Part of a small language model's weights.
Size: 9 layers, width 192, 2 heads of 96 (1 for keys and values), MLP 384 SwiGLU, 6.14M parameters.
Architecture: RMSNorm before each block, rotary positions, no biases in attention or MLP, untied embeddings.
MLP neurons of a small language model. Each row is named by its layer, matrix (gate and up: input weights) and neuron, and shows model dimensions 16-143. Each number is 128 + 24 x the weight over its row's rms, rounded and kept within 0 to 255. Numbers have three digits each. A neuron's up and down rows have the sign that makes its largest values positive.
Before each neuron's rows, "fires after" lists the tokens most often just before its 100 highest values on Wikipedia text that the model never trained on; "fires on" lists the tokens most often at its 100 highest values on Wikipedia text that the model never trained on.

fires after: ".", "1", "6"
fires on: "7", "9", "3", "4", "8"
L4.gate361:119118127160176152137137133107113104123146108157148128142206107144149125170083129107130094122138151161112116192163125135151160116200147092153097106120096156122139156114151134152125158122101156093136155133147108137149128131103168116144120130136128137137151130113141112138166113147161121126111124149117130140182111166112098166128107143144136089104079120112112104164125113137158100104127
L4.up361:119120151159161145142138123133132168134107126148148125162126123160129101089081117081141105112126136136129128097147118112122149152110137138142147117172161181149099101098115116120100097145160145119134183053120141118134142108143153177126128168161145092165163127134138124151139137135115126132155144149147157154126127140147141143130132124130144111072142166101132197158164117114159130116107

fires after: "9", "8", ":", "7"
fires on: "4", "5", "3"
L3.gate118:107134070095160123146123124154118076117120171123160102105122105111125155156119138133116145131102093126118065093145120144114115156150157132103151086162140150165101126097106087133115151137133112093087090176123070103131113130132099126112100118157120080160144101081137148144158098150128114132156160131111180134106159100112129145150145119103144126174126139114173151135107137132143133138155
L3.up118:144155110143106148129142132167204121146067142124066109132125145151112138160123134126092135140154086167111114121146133089127116143151157103107120161128125133080153116118189137149134140106120096158146128151119115176092113112118126112116167120155109125106107102131096133102114118160106107157133111125113118133134125140171164133121136138112124119097109058120121116144134097135130118147090

fires after: "0", "9"
fires on: "1", "8"
L3.gate101:103155127101112115105138152124171120111124155159129115145115114137086157139133125127109125139095119145070119124113156125146134141149162122130130110108112144115130110111131129125115164126142130179107126144095105093112177172122078110102121138107106115105118122090114155080133156141141151141129162120140103126152116095156126095076142160097185093127115131124166106135117135133119078136078
L3.up101:125127106093136158145105129114166082120128134094132136137109111173099143148131090166160105103130114158112126119103128141115131107114149149135113140104108105109109120136186105126128127122106104161148142134131125118074157127137122093117086130088151105125114100131148138147137153129144163129138141161114089101112147123134152118110133141130176122102147130165111107132097112131090116154094

fires after: " "
fires on: "2", "1", "4", "6", " Ap"
L3.gate8:102159125112088164157084129161138168153107123139130152077184139126144137143115103113129116126094150135129146106103128139137141095105105121140107153123147121096074140152092147128139093143157154158119120160115097188137100121127164121143111082113155114151105114140114161087130120098159138120068113143129159084145158117115139108151109132142123140116119145114157102124121172129139156135125
L3.up8:158123180144137166114127105151139168156150108094145124103109109135128071099104092128124138130094141158174126154136121143132120084142124124160127193144110144085141099152150130130142144163078150141108100128154133143105136070127151093151084158172126109136152113125142102107156135115109105143168122118111116103120161152111149130143132135117123119134143092085119093130127129123102175113143

fires after: "\n"
fires on: "\n"
L3.gate300:109135137142115117125128114104143118190158161148125089129093108094124099143100106137157119151112128150118092152129097161180135141149099151196111139142116114125060140104137130143130155122126090175119152110120121127156114124140128098100122160182125121131125070077128135121164155115098117127131173107113144145136145122100142145096096098122102079101111160073133132109134098130165107154124
L3.up300:109122114142116072125120096124132121161125126136139112096120129119115158101104115166110161148169174099120127103122107177132155130095090153150141163133141120139130129110102115151179133109146133125123088106134146152153094126160163130130123122160165111084083107131175128134137124114118169149177181111099180110148146135146129157126112149162115081073144119121114167053132129109163148153096

fires after: "|"
fires on: " "
L3.gate265:134132097133121117140163116113106119108151127137119139100114141132122093168136131117165121156114141081069099144151124114134154155157140114115124133158160119142158108144093119161168125109137149107112141095079118073107144168149175156100121127118132152161146112106125141118125128116143133133091147094123154138122102073132152110142136095081127146158125132146128120107140128143111104115126
L3.up265:166143126139146118131193126138095137094170107109103137127132118130119121178178178109109139130108140115111145122147103121124152139134142105118119156121097125147166067150053136130173115112164094132110141096098141099114102134117133117121144163115119119125131138151086128160124108153148145115122108081095138100119127119125138142168130111097107123168158125140168097109131138133122132130095

fires after: "1", " the", "ri"
fires on: "9", "8", "son", " people"
L4.gate301:074110108096144127130141217111083103170160116117135145137130154145135119179092152138170138141091094116122128130150117141137145151128143134119098113129151098120126155152158086114136133141141107105097195162098120116105165163121085149119115116126144084098138121134125160114123124137097157119163111169169106150126126149142165134112141094131178155116129103106125127123113133104132152127146
L4.up301:085115105143130142095129178120105115173183103135142134086149101120138107173080181132125124134086133133144131116131113145159138165128132151096116091120125111110117149148113115123127129100144104107107181103100101106126161159123084150144136125139168073148138092127126143098140131123129136144136109155163103114120130135132163099113135066137135148123135130117123140137100120116108127136161

fires after: " "
fires on: "4", "3", "2", "5", "9", "6"
L4.gate370:127138099149132104115074129101157157135157143151126110098146154121128140108093139186149090156107118170135135130119116131156128146108108200157145110142124123073112121092129151090077123117090130138113146113139144136104134130145149128113155116156141132146139136112153104063143159089153129128103140149140163150092121116041141143128134086134115102110117114115162102119139156125157113165117
L4.up370:104180119137148147113096143133152122169117128074157098112139118093136116125129133155129099083119210137153129101103122139136137136159090142141114111140076090113130142173148138160158134095150106156099139126104119121168105125151104135133124093108163108119155046120100119096106145089137105134136104119139156155128108146092113121156133127121151137166118155158137072118100126129122114107172

fires after: ".", "6", "4", "1", "3"
fires on: "7", "6", "5"
L4.gate285:123134116140138153150136120133107110150152112146118148145141105145112135128185135133132129098137140115081114111118116156139118069076112135146106124135118129157108150076124153129165076137150116144126137139134108167122159111119094143151117146130097151145109112120134120126110125147056120109141167128116112133141187162135128123088091161173107133130147120090108133125146125113127118136155
L4.up285:148122179134118175129120150166128157158157149122128163096179090073096108144107150139110110088104152164104112147180143105138129125144143114145133086151140135131060141131135114120104098134161151140116169151105127151158123110085115164163096113125155118142152098094130103106134121128117140127115126205139126153126102139138146112111141107128177139107132100090149125132106135133111112116161

fires after: "1"
fires on: "9", "7", "8"
L3.gate37:093138138108104154123145127123115124087123129074062124105163118118108107149095078131114134118154110088115114175143114101139121139128133129133109145077140136125128134131097123109170115108108126140104082154131089104135130134157116097136147060140115098159101070099133154137135170123122115165101102126130126136127105110108144122142125149153128135138126116172113122155086123123149142149114
L3.up37:105124144111159156108112118107103124144130124098095147144160130142142135167179114106086139126118100102193127120141112127120147119153174120163129132125095092122107118146102075119147156145140132105155126142079116124146126119137104165108089152106121136137144116163154086144113131141141101110126067149122112113150131123106152131127118100152174116087105146128103104149118110080111131150118

fires after: "2", "6", "7", "0", "3", "5"
fires on: "–"
L3.gate79:073135107115162121116098158136127070129166178143138142161119079118123126140110112111072132138136141095107123144136138130164141121142133082134083127135120164135180109140148150134127140112078132150102111116126116107131112173107106141149147132149128125138116098071134163167161111148096146122133163119116085134142165113146125089124167133105140157106109163114135102142127126134141133124088
L3.up79:134131118103094134099132127136161113152105140094110102164158150147063129115167109146096141133153120116104109158122140106077172112113105119155108068125136124149118142126125154146159149119144130141110132152097127110147124131108144094119126158090075111107120134144130132125118122132118114079131156135103160108132070127141064135120127118117141134140089112114158108174109109115127114168133

fires after: "1"
fires on: "9", "."
L4.gate119:123117086106136104140131151116110111061133152135153166163142130130123136143141151080100151134101118143092137121116142119102128105076145107140134086180116098127119144158104104138106109098117144148086151151114110117145170151136108164139115061142128153137119149121126152095107147151142123116110093137141114124138135142113156133115096095106190136136085132109177094168114145103105168150152
L4.up119:118138116121151122135128143180157120124167107131165102100135116129113155149148152124141123135131183146120154065099156112145126141135137102150136118153139122132099188179128118112112147098162122131143103126125077096125133153132092134141148131152155171130135125095121137137117166165204114100078113150135084130136163114112164144136123129135126153148135166125139149164101127121062138090123

fires after: "\n"
fires on: "\n"
L4.gate236:130155076072091136172138123103135100096153167137140122105189148116126148119108127126132099130130135145129103159141138150124108149138122122120121136158143095141151156123132137120141143126126158158108135139128109148127123091151094154144110082139156122141118127103142169138127101139119120164123134111166109148140135153121125146137121121090168097108076115128150124132112131132101120157101
L4.up236:125108133185170128139126162143127122165118122134150126169117126115185105123132092115146141110126133119144118122120129127137097175183150110152157153129176110130106143138109137183110129104138124095124058137114160099118134124119127124144145138098143122160136094145118108136167130128110139110131066135092160149143158098173096107113155131120122126115109112089128120104141097126125135084110

fires after: "9", " ", "–"
fires on: "1", "7", "4", "3"
L4.gate294:145140115114117094171142127101136133118136146117116128106167125146120052155091086155120122136145164141115141120160095108135138141124162100118083148080109146095141111128106135161100157139091164107152130137134105094150157109136166151159116115112151145125146141113135159136149125151119137134141146137108112131166087133109130127149135136141172111144112091114127098092097084147119120136097
L4.up294:094128078117131107108124124126114090094135139108143144107158134118131138095075115127128162162104107089154127150131125146110149142155156094080144126105121140103160094162147109142125130104115157096158196145079117105088152131085122127098114127137164147089092126151145131149129107146168123116132118126094125132150122140110158109116140140129168111102154126108131129118094106108152134150063

fires after: "1", "9", "0", "8", ".", "–"
fires on: "9", "8", "7"
L4.gate84:108112155128188108127137101139092111137148096083103111134109123138089099119166113125185158120114140103125144092156131138116143175134151111105126159117156135130150178136144105116131127177142144108135138136151115133134149095115129103113116135115139092122125130152093162138122122130100169133163119148135168115117113140163153171176109131159117133073138129143141167131142151070126115139127
L4.up84:076113142149150111139156160116110118155147132132135106120131142104116107166113104081123131083132127120147070147157128165144105148198139124123146185130148133115167172110118121163100147141144141150104169161145055137119118126150098109142145092117141096154161101105090128121154150152102141129120120123158144159136115127132137150161135127137150144114149169134110119133144132084133152113130

fires after: " ", "\n", " ("
fires on: "1", "\n", " and", ":", " "
L4.gate341:118136101074081126108114150125163094125111146073154143150156121124138142162073138145099121138130153139144111145138114147124141121132173095120153130169116140175133130124133100131140126130123170130126183151128098121115172147144150134158116090113182107154112099129099116090125112135123111143126100184114147124134096148087116152103101121131185116164150145081105142125110103103147158154149
L4.up341:153144076164126116107122115146139115136144149121115111128178085088130104155100139136087145103086120147142090106163152152149114119129147121125145166154145179122169124122174146127118141107104136123137122144103120112159096155121162124144089139131165141157113114116087124137138115113173137131130137125113111130154118143130115085130125152106086126100137152130131141088101117104151175157094

fires after: "0", "1", "2", "–", " the", "/"
fires on: "2", "1", "8"
L3.gate260:109117148102118142179103149070129140180085095156141157136148138096137130160099152097129127132098156151128119115108190169132132156117121103170115116130095120176138194128085121104140096119169162141094127102101124146125108100107137178128088104108156084173096113109092126124131129125081107118127123133160126085145110135106133103116100122126148133115118180118126104133116122080080144125129
L3.up260:151134145105189101128123103107159122144133122088109069110125161158081140139121153127183140097132158094150091123157138131140160129123171133138121139092139141153147181113123172152171055202166180110125132122133121114109115112120121172131149124120145094133092162115146137114135111147105128137162155105135126087142142147142132140141131127140160098149137097119150077135137132148148136129127

fires after: " ", "2", "3", "1", "6", "4"
fires on: "6", "8", "5", "7"
L4.gate326:117132095152118144100141135184123122126137135147109161088135103114103144125110140113066129145125146114064119071144130141158119166133118129119138127110107129161098114088105179174151109160154109196100089152095111112125099139134107143155126123135111135137157102110150118096148117098154106160131157137160103160139129116166149060084087113112134152161112125122135130139108139122153110112171
L4.up326:148119118173098160067119107166130178186137115106101106127119133102121108116156145124086169123146112079104122135128118117123117099085107149125123126130126114144108172128082167144144071145145100151136121149139119159147078120125156106143126149124083117094137134154162100097123157124112131156139170142111158166132109153142146106097140137136097140131142112061169140144072144102146165118155

fires after: "9", "7", "8", " ", " type"
fires on: "4", "1", "3", " Die", "face"
L3.gate378:124115138113136085129121095113090115124118145134113163113108143139146110147150158151103111130091102108155173113133100109126075146125106137115139133084121123124122121076126114104108143125113111087172113143131160116128139114095127119172087131151070149111133123114099172126118105114084159146109103143100140119118142113122128069144145130113150150110134101144182104094147125123097131150094
L3.up378:109133097157130128135110148136144121142157139120161093155081082130085124157122137178160160121134086140122117159132124154137126094096116099165137124137138153155135134165160154137153123150107115139156160188192139148095093115143110120103124158045134159156141143147180126133147160107113109096136153126138132145163117142107073128147104123118115120155176136136118118138118116142129121128135

fires after: "1", " January", " ", " February", " September", "2"
fires on: " ", "9", "3", "2"
L3.gate231:096153118148141089138183099138144090111163120138090115151108139132136183158137159165111133160147125126114119148118122136147134159153138095144125130122102134102127122152130164151099171107102132115089129120126146101109071160129126158137128127123104177107128128126137154125131141084110110162108108130147114154122144134120106096108101109152125154142128128170131083090143157158118171145113
L3.up231:117132162077136137100143164151087124104123175096100107138147156143106137092108102120152128111160123119116147118134117152142129126098107122098148143071130156177128096165148129136113108159136145108111106107154094087156135153109053159130136074144152116109161111116135111090134062134139133107141123121166122130116125092103144105173133148106132093152133120177099109136134158074175126116118

fires after: "9", "7", "8", "6"
fires on: "5", "6", "4", "2", "3"
L3.gate178:085139115131142103124128154134101163173119141124122045154069139129104137121101118152163126131115081114103147108137098149151112126104105153127162143110143121123123114114157127120114118101118123103122140148128101109079145113161088123143124156126099121128156110092111117103143113112099111162158128176135164187134130115108126125102156148141163107132088119141150125093102117149151149130147
L3.up178:140146106159156160120137147157123115176109123143083119113125131100115125086165082115141103118084122122135134102089132104112160101148132147112103118153132145128088125089156131147126090142129095144122125110131114152148155083158108113118147177148063129137137128162137100179143127114128103137092170131081133121116135129113139134113084127109143131102077102092166131116150124113167098171185

fires after: "0"
fires on: "1", "2"
L3.gate280:100173112129138132142137138190125104160112155135119082156147136131123206133142105127138129116127157151129128145129154147130125127178106058107146095102153119154112117118170166091087120151123155169091148155119101128119119133108093110116109112113102090123111106104098162110135139102126157137147134131156141124131152123127116142131084171138155108104106147113155096136103181149144098133102
L3.up280:120149146099148150146088151123166034121078129139111110125103067150127148117139097178118108145122142174123129093115100145117151118141141111124132122095152142131155107093188100147139155113118086127145116125173130116131150117123127102151141154105097116119103136137119134128154136122110134131168116127107132094112152107155113130108100152097141102128109129104120091139150117164112105120123

fires after: "9"
fires on: "7", "9", "8", "6", "4", "5"
L4.gate16:149125115081119109159129165148155106150127128144124128130136109110122121211102133123134127150111150158107130125127134147136085121156110132116122121131189140141110115110127164114111102144137145183151137172124078119152126139126075105115112160096182109120132090122118105133145152154085118126118100127108179151142091073113153134152128142112184140143142141100165104106132077142155116126117
L4.up16:117140160110127160138125114154178109119115108146169135114101107128153164129133102170109136101104113131125164141136122081123132135161111114140122128119109109164096137168153129132117194158151127125137089152139146157123139132126106112161136064131113086091123154137163115083126130123167152156136132155151080125126165139109114133089110121110156151133043106127119087128134113121093113154119

fires after: "0", "2", "1", "9"
fires on: "3", "4", "6", "1", "5", "8"
L3.gate139:137078147140129134136143113136128086099125109094137085157129091140084149143159121140132135139118124104151130078122167131138123122153134109135106145131121153153155141164168118131141148128105149107124107148127115072147140137099106140105090133094066131093126113093099181175123129099137102150146132077114140114099127101131103123163136165133115133112087136161133121156142131137119124098140
L3.up139:121074177112108151172153145146116112172110118094155123153123072112096147128126110102124149133122167129173141111124156179124114148117160113136155137109098121161127163176158109116158124121150148110126080163133115123134125110088099132132118117097080174143128110112096149160100125130113131144139103100114164110121121111161109124128047142116133129090060156138153109143130114129126133096132

fires after: "\n"
fires on: "\n"
L4.gate31:119150074145109116084116183101126073169116154097145122152167116077131104143122073142141086092140159086146080135139151147167148175126091143126136126140138089124109166138099140136145164105123092098136148085099131144121129135149099106124109127083147104125124081105135109133190114082118120132121120166107124133141118143125125128143117105134097129138144164108092147118146101151146080126140
L4.up31:142136112144105128133125146143112096146107111134155146105151130114137144103097092149133130080140173098138104095112133156128110153094086163096169179167143117138145132126082130175143161109140129094110130088111173158123101107157137120140101088114188108156092108140139130132141077116144177136129142156150127115163096154143138122148129141150152102117100131152103190091150149118133135122130

fires after: "0", "2", "9"
fires on: "0", "5"
L3.gate315:078120119123108130131155149107104101114101146118144142121121112139089149132156118126064114104136123104104116092135113130123159137194153095107140113139131124112140081122146139161079106118125081177105111118078134126134143167097090145097143111124100156104119091109108144122133142101119124181107113118169117178148154070129117134129138100135150163108140142111162126124124145146132120134125
L3.up315:125108100088151085122131121113101146083094139117118110162151130137117142124145152126111163115164095100169110057089115132095148117139126123093104141158152145153178100147083121099160125103116097143154099105089135117152137151123096076132128164123120140132133132145121118154101126143106125125144106104109143119130147121147123163075153147125153163145131136078168123101108124127110129147125

fires after: "\n"
fires on: "==", "===", "\n", " joined"
L4.gate309:119144118115098112095137173165156129136139118138146132131154137116163123126098107129111116135130142158085093142154138139132105086126124126145144158112090137154136127120113151168141112119118165130076104149118114127143163136149164109153140124170109109107143126103155113085136099129132133145084143154112135140166098132071146088094114104095153075110087133092091112146143107140168111122139
L4.up309:136098105124113088114120134175128143123102109159107143112152120120167141095123113119105147139113146135066085114128111132108113093096166097108130165120102163145121130135109123187130118149111155144090100165132099153159136127152133113158142135150140134122111152131129117080102055157154128125116160174141130127146128162080133115110114102120134070119117112075099132132136142111168128137148

fires after: "9", " ", "1", "8"
fires on: "4", "5"
L4.gate215:131119136116130147146113137126138149067121181130171117170111118129170154134131166185135122140099106138134174128133114125156129116125130127122109125159114124122180103129153121137070128114088148151142143164092112096101146124103119103128146105167144118133105116121107186138155109129168135097127106133099164144132168156097085151113106148130198113094121140140152135151105111128100135095117
L4.up215:129128142108109067110113153090077115112135103080109092160113161087100147134117148125163124142123109121136130158138138176118124149079127144119130145144129146124140110126114136073090105095138203074114132161148149180103094111105162135098126119178133111115112133118147117145135163123084084158127139076166146122106117102131160160125180129113117136121115115145107109083146171146113112135125

fires after: "0", "9", "1"
fires on: "1", "2", "5", "9", "6", "4"
L3.gate200:102099132077121126142126135156178105131127130127115145142161095115163149124160132091104132151129142070144140098128151100136170165127135126166154148150138088167106144163134136147093122162132181143138098123097093132093118129127102168152112106129103093061092097110126086123128157115111125130133149110153139116142095112167089108091109136130163113099089116112132098120123114074106100087097
L3.up200:133120137063086130157112163158117062151080121112151178172147120156123126153136104109107109175127151154178132133134135096113167116140134088124111123121132109135118110127140102113109096128089140161136141133117132139111160145098103128124123136124148095127103117150107132125102135128094179114150108150153138091133117115124112118116110128139185154125139132114134126180144149108078127147086

fires after: ".", ")."
fires on: "\n", "\","
L4.gate43:084101135076112183086096171148141108189145118138115141140176148120132135130105084169090109110137155136105106185130114138134153128130078120182135097126092152125088134127120135139135107145114144117102129125153145177162132115141178134105104116113128134132156130133129112111137128082125130099100110175161126135108108105115135144121127118152139130100139135106118116091136152114115071087171
L4.up43:144139123164159161108089126148121109173148083141132111129162115102178159089136074097159121133110123080158116141117156120118125132173102111094184164097229085113131129148135114129148099104121160138125114163122141132124155150116134141142117092114160163107092110120142098120110114092105105143149143084126112111145117119165134112133127128142144147150128164128148109123115128125115146098085

fires after: "2", " "
fires on: "0", "3", "4"
L3.gate316:089155160126109129131106113146150121140129124146130130089172105092115090122129163116144097096144145133076120128116152165167131143129140123124134147154079140129118134148116143111145152149112162155057116108192109130159152143169147140102129092156102118116114127092116139093142130112116126165135144131153148160116117127089116116137109108110134116149087146169142124094146162177111083135166
L3.up316:123135133135132171110123133123151092178109140115136123167114161123142109112127137160162147130144079124151123129175101138135127129145153099109152130137188128169130083186159106123099130129126112127106154122141120131120133164113172092117140120144160106173150142127122134071137149106166129117125134117102108154109079123123138173142129120134110142168147139116101139118154166166130091134160

fires after: "0", "–", " ", "/", "-"
fires on: "1"
L4.gate174:095145110089109109112117135134153113168122099130120205166146134118106128106100128087115096140095112101153125109113148126133155112130125124155133137116066146120110106118123117114143116128118120178095117130131144145100139118155208199116116134094088123088139093133128085129125166135145104138126138097143137079110109122177124106113124118097121125109114130155132124097138137119106072114119
L4.up174:137173111097176135114139128122170146144089113111124154130138129122077100135117140125128128150125111094171113122142167148134157091126150124119146134098109170132119083128146100090143076167115168137151096134112102117109108128152136139149114160090134153125110121116090135112142131133139125132182138094128112099140154125160108118087120073137152127105110128156161129123141133112155095125126

fires after: "9", "8"
fires on: "4", "2", "3", "1"
L3.gate180:131144127169170114152156131111128107113107139081129105139083111142104124138144141208162170107145098122142118137119098158161139144120160146134139148113148151150154110148131129105088162112111119100141123110104120090101102129119106125129192193167154125096131112144113170132148072102106134142202158107111149129153194160155130153125105126132118120124143132152132131138143118120144167139133
L3.up180:110109133081110123167106133142085116109142149141130150138132112140151097122128101166101123179087089120140149130159117088109129160112139149081120139132147122093104109110143088140083178141086117158120133177120126116146168123116128091123082114107135125144113105117123143105110114144145176117116103136139121127078152105134112100079159105070165136163090102106126117140127100168099096141120

fires after: "9", "0", "8"
fires on: "9", "7", "2", "6", "4"
L3.gate331:131087169129148122162160146109096101121101111102109092146146121155088149110159080142080171151099122103148133115150160125117158134191139094163112138109142116152171134119150104145110092108164141123146146175125135097167148155109117155123119164106116156136119098128128103122102119145077136135160146136099162079163118112161105167116086151145175147135133103097135136144135135141170143114112
L3.up331:122143095153119147133135091143123098116154148123128098130125127150073164141152118171107119121132107107170187107112138066149133132141117128132129130114100100126076102166164127135152117129130124125107153165107107124120116126089098149159110109071121165102127141122140124115132128134161114183138126111097151131128162144111133134127118122141147147152096115123192106132075132148134131148104

fires after: "-", ".", "1", "–"
fires on: "2", "1", "6", "4", "0"
L3.gate89:114164124129154148143143143128130124176135130122117166193124102134102094146148148177161112117153087171146108135206139160150181177130144135126095085114084115093155147114162133126163102119092134138121137106130122146139131089144107118136120132107122138146161107132131153124138147144086071139116103122113126155116147156105112139125122133117126097120134152138150095141126065157178135137110
L3.up89:126173144121164088098165138120137169143146105104138137175143121067117103142129139106148079113195121132115105144175134123160122133172135146155128134111074116121137167132115128140148117123114106155104132159146124151164100109165134130130120108174154140141164102074137109107149148126093086136085111121152133158133153150124141139142160097137119104147137150138146098158101133193128125114113

fires after: "1", "0", "2", "7", "3", "9"
fires on: "7", "3", "1", "6", "0", "2"
L3.gate381:151112150078137135156099124143170121148158093140146129161128116123130119156127132078160109117136112156125113099120148108130129109164137131162114097125110130129086153140153104130134115142130137143088095142132107128152182099150139142156102134114045151114183130090106161101129137117153112133108114086168141142125121089127140117104118123100154099090083143110162090153119141156054092115106
L3.up381:137111170135177130148084102137129154165134089106150146161136104115154134140131141094128136094163121132149153088131118140120135078143144126142095116125125143167119120154105110084125140161134123134105087133125111149128147076159124156155098153127071136097135122135116134115134096135158103132153110069127161128140151129146140136118119154105123096086100116121171110161092170137066132124101

fires after: "\n", "s"
fires on: "==", " English"
L4.gate125:092141121098138115110096132123146162173122105134145130117108108110120143143124113141115148117120104088120123152182099125119119112127104110155089127141135167129135119154102144139188115126154132134128118142147155185134135120155139122126105128144086113128138132110077115080158144118111119133133151180112123187084105149106109093153169057116168099175133118088132177129127108101140115109125
L4.up125:121154104104130122154098097107129126122157130112131128096088094110151174118129083100157176129100100099153133098141104129088111136122138117137102134126143151124135131169135135145191137129175130142106122144114149160101125101153083119174116119140099124133123120152104120130138135141117122120145117137118125143099099130159142099140124099122155107182100095132156178128134098111130101135159

fires after: "\n"
fires on: "\n"
L3.gate90:129100088112103090104148124102136080171137175135145085116145130110113117158082144149175099103150129110133123113137081157205140164125112146134147129121105129152113136115114137142156154096127102124139145097128135116120118138173114112122142132153150094116115105115129104140162127101130135157145174144125128128144155143094137156144118090129079130119133144103095171115160096134158055089160
L3.up90:144133102127139096125142134167100092140115129128146112144141145114121162115109108162118131142145133125114116088094119178122136140102079158128130143151104091125111071106098115166149169114141132114115130096130168141157093115141139123121120113165150146101092114107139105153134105120137137100146160144131112102162132139136122161130094136149130110094118115120099149093131135103190093079138

fires after: "|", "-", " In", "In", " in"
fires on: " "
L3.gate270:130107100141149095069152126137094177136154133150126158129149098142142116153067164125115127137124089120136178189164114133146149149151131114080099138139120155097157120121084134149128105095135130111122160150104130117126152168148160128076114123157155132129126136134127124117146148162149103114097113117107126161135126123154147094065128139109134118159115149127110175090122117140100122132121
L3.up270:137112115098130125077145142123132136125147133145119144142153096141145106138073162128097118179128111127140163175147119137139146150162133111087112141169119138103142130109084120158122103095144145123137139129099139120126142170142179155069112135141139144117129124133124115090141158171129102089089122119104122120146114113156131092096118136108136111150115119123097175099152096133096116124117

fires after: " ", "/", "\n"
fires on: "1", "Po", " severe", "km"
L3.gate133:118168110129109128081113147147168113148128116141153129146142123081131110121133130113147066165114111140123125181118162162164149103130079146138123090156121118127133110109143150114144168136094137128111112116126115117103151192148150135088110111132111137137146116078137092112144158114115112143113130127132125146126095084102135102139117126075098130153127153142083112122114115154175095133097
L3.up133:128138111142154130126115121126165137206108105141109119156152162131129077127092131103209142127162086075132112141111148113118089093106102118120135153107153160203145166143120118094150087103111149113147106128088122103153139139131128081127120152143118119147112125127133101121122142079092115146099103121080116120136096133140120125115106141101150167105112151100135167129109097120144098113113